config = dict(
    n_head=5,
    d_mlp=832,
    rope_fraction=1.0,
    qk_norm=False,
    attn_scale=0.125,
    tie_embeddings=True,
    init_std_o=0.0,
    init_std_up=0.0485,
    lr=0.0145,
    weight_decay=0.026,
    lr_head=0.00712,
    warmup_steps=200,
    batch_tokens=131072,
    train_tokens=548700000,
)
MLP neurons of a small language model. Each row is named by its layer, matrix (gate and up: input weights) and neuron, and shows model dimensions 0-95. Each number is 128 + 32 x the weight over its row's rms, rounded and kept within 0 to 255. Numbers have three digits each. A neuron's up and down rows have the sign that makes its largest values positive.
A block is one neuron, or neurons of one layer that tend to fire together. After each block is what it responds to, as a language model described it from the Wikipedia text at the highest values.

L4.gate199:160147111134126154057171108112098162191137100108086127153107122160074198149165137101127136095191116167129164110099160060119131111167105137201119158086104085154134124126121160122177130100096080108120089113121188148101183108120131173148147114097130134069156165117060181128148116087142105127
L4.up199:151093164129184131092106129120173094156089117171090078092153108120064141114159121125100078064129191106094102104138129109097112183117112109105125097138116160143176090147111080208152160128072096095091088107129114170108090085133160159182161140146063117096131137064194163102133162057125069152
L4.gate421:142157113118080098138144146216114169165134135139170128114109118134135174107064161097132154177091089098119119126150116140134095205121109133132126145096069134104091149175136119203170148084071080203082079126110103165066191096051100140123147112114093112119098081091097140148131116113134068119
L4.up421:145159151118116134166127130135062130122079129145192103155130040154052110132117086124176108068149171147158163092162132105144157105166156123105042107158104131124152159135108156125176078158108066110068089164106091164149159144148135099133169158148136083104115141134097137087135057115141106138
L4.gate645:145100150136183148103067174166110098122126115103157152208123078133108119087116161145067204191150146125155133106098087133157145166128093159177116155105106126139143174179176113147129158085093143133156079161113092122110113115126126114151125147146104133078162149125066161124154111133104060064
L4.up645:119114093131179199128096119150143111154100129117127132155085090154116085077132149103105197143107118169140097161085076158137117150177103236162110100139142139144093096109172133149103113159164109126122083134200062114136135098122152080138170133163117120080182111090063147055114142132147097097
L4.gate801:137151134107090111086141100105150125077113180166170106200133065075149152079105149155146145149137153059092109102135156055073146133142092182132098114119112112073142213115145179173157128129139149093080193163119121085132125117126129125098129146117113122119111099140092146191183065095141157134
L4.up801:153171135177133173204123062177144145090194132150216169133107144152128162167132090097107137080146111144127156069154104128158139053126125112112121186151135183155147124141080114095095169135153132144069093102143166157127128080102125142105131137170080112142146134135180093114083129103121117100
Responds to: Coordinating and between nouns

L6.gate69:093071120128205066091104073127141126085162111151087132174126174142105225089143084173075179132113075123199105133087102153131105145136119109092136127207074133100103134136126152127105157110123125082119190114183141068155104151104122146140125128104123107081146137094131158104121141138052116124
L6.up69:070160081106154154140190125171069182160096123118083101225106084138080136194138103153155093097162098120165111146069156117118101107109123091173122135161146083105128146160129131161145128094170166129131159177080126148190142149109087142085180125160088137088144130089128123104122107105166107073
L6.gate200:074165073178169127087200104090139137191141093153122086078168132146110107141103194151084106125136149163151159133135135104139138122135113116035147128113124174129139105109065091156091129119225102162115129100133119119134046106106174141128131143104158106096122168127143096117142117160074126147
L6.up200:098114114128104080058165040082164175128179123126105105113132121097140121125127090088090139127128172160103157107129166131166141175140132126048140122130074166110144148030132111103096128066147116136103122171171132041121088107141134181157084148023112123118105131163149140191140108175101134132
L6.gate278:091083154143109123165126124138062063194168121165113049177071097145139130093131135139093168111184125126128107199131132111082081098134129114161103158170070103115074133143071078175055106112143067111114180101126177123118093175117174135160154098161131073146105151104109143111163168140187122184
L6.up278:146056106172190139183174126150074131166107094141089076103139120164141074105156138111122153146150155115104100139129105145104136166148149162150093180136147089122124116123110127162145092108116098092145181130131195157135114156096151072140169118092123116150126121163141153040183180127108111151
L6.gate293:159141141116150141108132153120099090121138091122150117078098081095185147079109114197107129140153141082104154179121149153102140146208092127136079123184139097139083151109137168114069151123149099160100125120178123152091107111117215092080107113063155105097074107146077115138185140134075094162
L6.up293:083146093108154103155174090156136095095067132154106104174132096168075125127115120182094121135108132100090147140145114107185157146122084160168155174069070130143066171098074116076175090116180123024139106141091140080172085186069161060151154096147115092125152095165128125118213130098072104143
L6.gate420:140090100131156159158130093179107206098146163095170142213152139170125105135106144159106135128051120178187139171148172138132132151154146116100167087059111129159109067115141136147121108126185138095120149142135167130118191156093112125149141133154103083135130121060152160150137173124087074220
L6.up420:108105093078149160164118120132161138178147086126202103133103109105128112154095169143122102129075094114155073187113163129114111146139157149112083180081086085128087133108099090162153125112194157137049095128164130118125147172145091148137154117157132098135126103083087049125097125104134115160
L6.gate679:063131138059153106148148112139102147183137112142162152132100090123134141096086123097090068069111179144115162096144160086131109080178166132126122170126111103135146117152088139149096096189158238093098128095122103142137138125097150192112130145150061140158182156087142098153132107065136150134
L6.up679:160131107081123144077152092182130075103089172169118120178089161094163152119140144138129126084121166157196121124114181170133137185183109089114149135115092142149147105083109100130174181101120133139084098081121153093082113109112155138122101119111103102119106089202112183125150136147100086115
L6.gate730:129173106174139133103171166122116143113128113113183116085112112136160130107129076128136096142162121136143208082144162104126172124161097155084144096117112184126080152111103075114147084100151179151084162103151128100129078149084132155160172130125121120133105124142099128159075105133024137152
L6.up730:138070141161142083178133115127127164098081131152082142110092106046125148183145160151148113154154151167064107124077199101143138149089124102165154150102174122084098150127140098064169149059192193149159142087106148186090085101159148171121113159195117091131112138145183152072111096116126077105
L6.gate820:180141139109180119137096122138078156118161105117159091125115094087117111149133079118121164087141117156116152116124132060137106149155181104169129149085122096126107165151154097136072108184113129087140112147196136094153156124107134125195145158160152073207119083096106046143145118113096078182
L6.up820:143172128120153169121180082156138201142140116116127134150124138104090123165107176177077120083139120129093136062109152201175117099120199070080088149106064168186144117114068098158151136161089075139077144131128096133182121120160130142143101145097085167113075175124107114078127187151133175128
Responds to: Clause-joining "and" after long phrases

L8.gate728:183193102117118101124156190120152151110122105162097082111177127138116106073152180127083128154089113112112172142128128121101083092141116150093140168123084071112132070134092171149113140056179101100140112127131114166099157172169101166134106114089147112102083136122092072142104152103156129159
L8.up728:081081141112159154122130055095076141129106173091150137161129113178125094156112167150117121155143127058146135170107170111153130101161122185080148117122183117078092134190122125199110143106108159191167102164103147115164120105133143157110139124155129144085172192130179134077140152158088129121
L8.gate829:117141114074136128083111102147145133111096122157166105111126117186123105107128175081131115089145050101078136107128150118170129186092154105115147112074061190152134165125116151131145145066150145114163161162119132137120172158165094163148082092104125095122117104117142124107114136056092135093
L8.up829:164091108140132147106126149114152138127140153126155110157089062118159073119088158098122159071106102124177132114161120166113063153115088141151169127130115093128157119154161153128167131112188161107095109139111123114120163120119181163161101163071168097113140079141116201091096150120128138205
Responds to: Section-ending punctuation

L8.gate304:153144169122125144177062170167158081139065106150094199172149149117148079115131150128133109119116141106070104115101126078172156105098163041069135126135081160128170114158172077092164176067161125119209159112083150161133137114155100118125117130077114071151137140135124094154176161108095113137
L8.up304:121120162094112122158156126056127132063130182172177154070132093093090161146138101100130149141072122136112115138066069154194120116118131070151144101124060079177140111099135192181154123177173125165121116154134098129093079101116171134128167130142158092112137157110190113175135147166095152132
L8.gate534:110147108115076135165172106119130182183089114108075161136077095134157095068140123139173129081152147125098098074123120057153158122085115100148101135168139153106095158123159138140074187186122050118183136170096153096168137127095106112107156054183144154099112151130123129161114128108173128129
L8.up534:116089144172107161130124093119104129131162157152150168106052086135041156134152124136091138058088101144165143111138129074083154181160101097140148127127064064130134114114114107110175106094110187129121084129086172106106128144146101157133115112140097178116129089135185111152190108193117187141
Responds to: Preposition "in", mostly sentence-initial

L6.gate27:159107122092123168125133099148192089108124130182124091112111089072125140094163119068116132166120094089136095165093160066080058102077112166121123115126098137159114133128164118146091138055141099151170143122139165084134128143145181116092135118093129126145076102104184113181040138117123121115
L6.up27:137111158090106149122138099097153095160152157140141090086114066082101112086152118076070140152142083134105110198090148089070071047115121132122118079120100102150142167152118078136095107077123081167184146150150134129114125130152166091097124155104131136140076096129167115134060173130105095109
L6.gate41:099163112070140143118149126136145125163103155114148092127165142104106134071183147083113120143115110070142045136141137123080080049071134127141151083120063098123116177155121119163110164027183114159128116164150161139119131109146149158152126152058113116124074175102155168131096135081126078108
L6.up41:108132102079164169161165123153139115117106155123133108106169103136087137058128122090124128128129123089135033163160145119115104084064134126107178107102075083155094144203135103162111126033120089152115106159140132121174094160167152181160122124043124102113073141103190152121111140082145073138
L6.gate97:061106123149145141101145137125121075134147173105134126158123137107117132150107085162139101123152159129118077127082154103109086129134139163141095116103117062110121158130130096140123074087091148129139093144096135134121104177093134110138189116061148087212103158121149128067138105108158179173
L6.up97:100167084178161149142112119077118095102128095166141090157170177122144131091110149074147094139154118131161122122124131127103156089108105188120183089091073101088087086141078130151131143114149139131147156179153048136144158169157118065119139147088123138183130146167157110099084163147175165116
L6.gate148:087132093105171170169112141183157185145183174138156104142058085116073129154149135129094112103112103117108105091118167126110126171117130107107145103135072101108152149125085071139130120084129115151145090121130151085130091145104148190101168079116088135143121219138178148177137141150137119155
L6.up148:130118116117084206075145118044084175179131147159136094196137135139152144099094117106100115119130159189112122103110177165091103166107155091109106061148130143102092174129156192121094124112124111166095079143070090160100144141137115153115170142154131154089107101144169138067109106171144151177
L6.gate571:117144143188185132118159106136100107132093119170170103127142084100149118086161142120154132142133174064111117106090141100076094114091173127184175082130104173113147152131142065135107096118106129135153058069121134155139105127127187105141168133132093125182090131136136138134112151130069066106
L6.up571:135156088109126161120167114073145145072096195193178145102116053156094149140100156130143099116163095114132114123173124104114154113113123154084164137125054119145113109102117066178124150124144067155152157140156141105194134177162117118066172157078147081128054120204137107155053136140164111112
L6.gate668:106119121160162139132163110146158105109191128117161087090095074074096118118208119104123158192161061110119090182093114105080032162132094150106148080114140076106162132157141106125105168087047119125108156158112168147117151170159158164167142185075121105096131135104153157099069122113108119103
L6.up668:117121155151166185178176141145116122114071142143167050110100137167108121115176123193102105129121088105163068141060165102103102074102142145096210153098096111118127163216150122150139140112108086143107152137152141137104141105153180098116151115137185081133119160133151158088102132110142169095
L6.gate723:157139116097133182153156140167162182135129140100111073152149118092067133082171097076146136188150090143084056134131118086080136127076151122124154142125154121110118087191146138196120103076143110108127151187113065157117105078098203145127092148109176128134089120114175111111068145156081118127
L6.up723:118132132141167190103167174109118102095073138162119094129104152090067107080168147087077087190144129150142071123110153107101153103112169121124152086113123077067099131209170140168066118047129070152111156145139048109120098112096169137099130121088143102157097121139195143132101154125094082097
L6.gate733:131114160114116143171101205130168134140110096093184108158132077124121143118147203102154090123130204110107074155082186129082083152075125133077153088124105072165147133159078108172088089137092126125149136122153114127063115101129159215152123158106106058127083180132167130153104125163113110117
L6.up733:152112133136121144113120168066180108086137152157159115130162043113092148104171180061090131115118153107145040160172158114103127097084089146082191144141113107108159129136136097063111166135090187153125182137130123132138119145125113192093121148074133065134122104131126131129110095114131051116
Responds to: Paragraph-ending punctuation

L8.gate215:109062087104199138135112110086093132074133150107087145135151043118152151121156102157130122065167125139175145081077141137143092222115079149105075187139103088131106152109147122132110120153148109113193157111114091124107095112120123120207151058182184176067093200172175155145143153111087054117
L8.up215:132110094139156100143122132152093167108125179103096098105129122103088137145059118111167102150138177148127160114127148104124152080161070197121107201152144153181134159114086137093158124158152150130129143112145124100129158127088139123076171160112109079100060188182121087075138134086082126172
L8.gate409:133139117111109177127094148090131110096153110144130089131164068143126131094095151137106129116102117102126117070130130142191123146113147149099090170094121159154114077140101155120120126187097101091088105045169091142172154133094073130157086105182098165084142159060103099145097093119067119099
L8.up409:122089104140159166104151119110094172126095167141084116096094141121122131092095121130172091124108071161163125157165164122197100182115109128147118087142073076148145121198173125152139117106166111174138141116186122118094100155116143190116057183057103111130182132135152133116129154142145124097
Responds to: Clause-joining conjunctions

L4.gate104:087135170149121124084156177185172062129126162140198191134116103109138152090167106110107131124120134183127101115156170103143118162104134184128100119143156106154103145115143195133147152077169135143143084174085166124112148170103169164107130159141145134122078141123176183120136133111166094113
L4.up104:073128157080150148076114146135106102137100163174160123135119088107168117121176127135119121158092146109120084166139125061099108141082133212123137136123182097170077179121159116153095123123161163093141100174119159119082168136116177124117157181129165123108129165109187128144128153137159104133
L4.gate106:086154087077106163164090185084124131148132173121209127092156119114122122145175123137109101123119100114146127135145103127035172163129204117091110143082113111177129117150076076111131104130128116131105097134112155120120172153121165137073127170140127132104141148173134172144126159166148130080
L4.up106:110126056139083124128155117109098168144160181156140115118186127090145129111113089121108138136132125165098113129123130122106141110132162132065163087142154107166077056200183124113077148134185133173159180169154123041150119168138111168166138104089152129133150183139054144148174112110110141053
L4.gate372:130079133090145123110136180160130190120156213108095124108144181088077093171130128140117144173191143094152087067146108067057134179118140144100130142174094124179123128184134188155114127122108118107140153142120124153107082076120152132195134154084136167122104105116168126175128091122110116120
L4.up372:137037124134135147123135069162179135167146109129087115179107145115080164124132146169088142205081146187079132127105142084059074085113146183160148165148106106143089186184111165106084145083085145118130125107113122117089119115115130129140082172091157146091120133107152189136168103101157146128
L4.gate443:107091146135102117106145123121145152128123147116108126144147191131057126095173133121102115137146144141067130163156123154085120142070118173079129139085145040112145180142101154119082147110171125107186161164143119147081125193119175095103115119189096096115114128112175087085111200083085118121
L4.up443:112084132160193159147155108125167143117167117165111176150154124158089105087137163127135125153098164103183101153144122133138112146109074116137119107138102015127107128173150157115109163105167155107224079135134116117146141106112116095097137193115158160141102096141209199178153145134137072091
Responds to: Paragraph-break tokens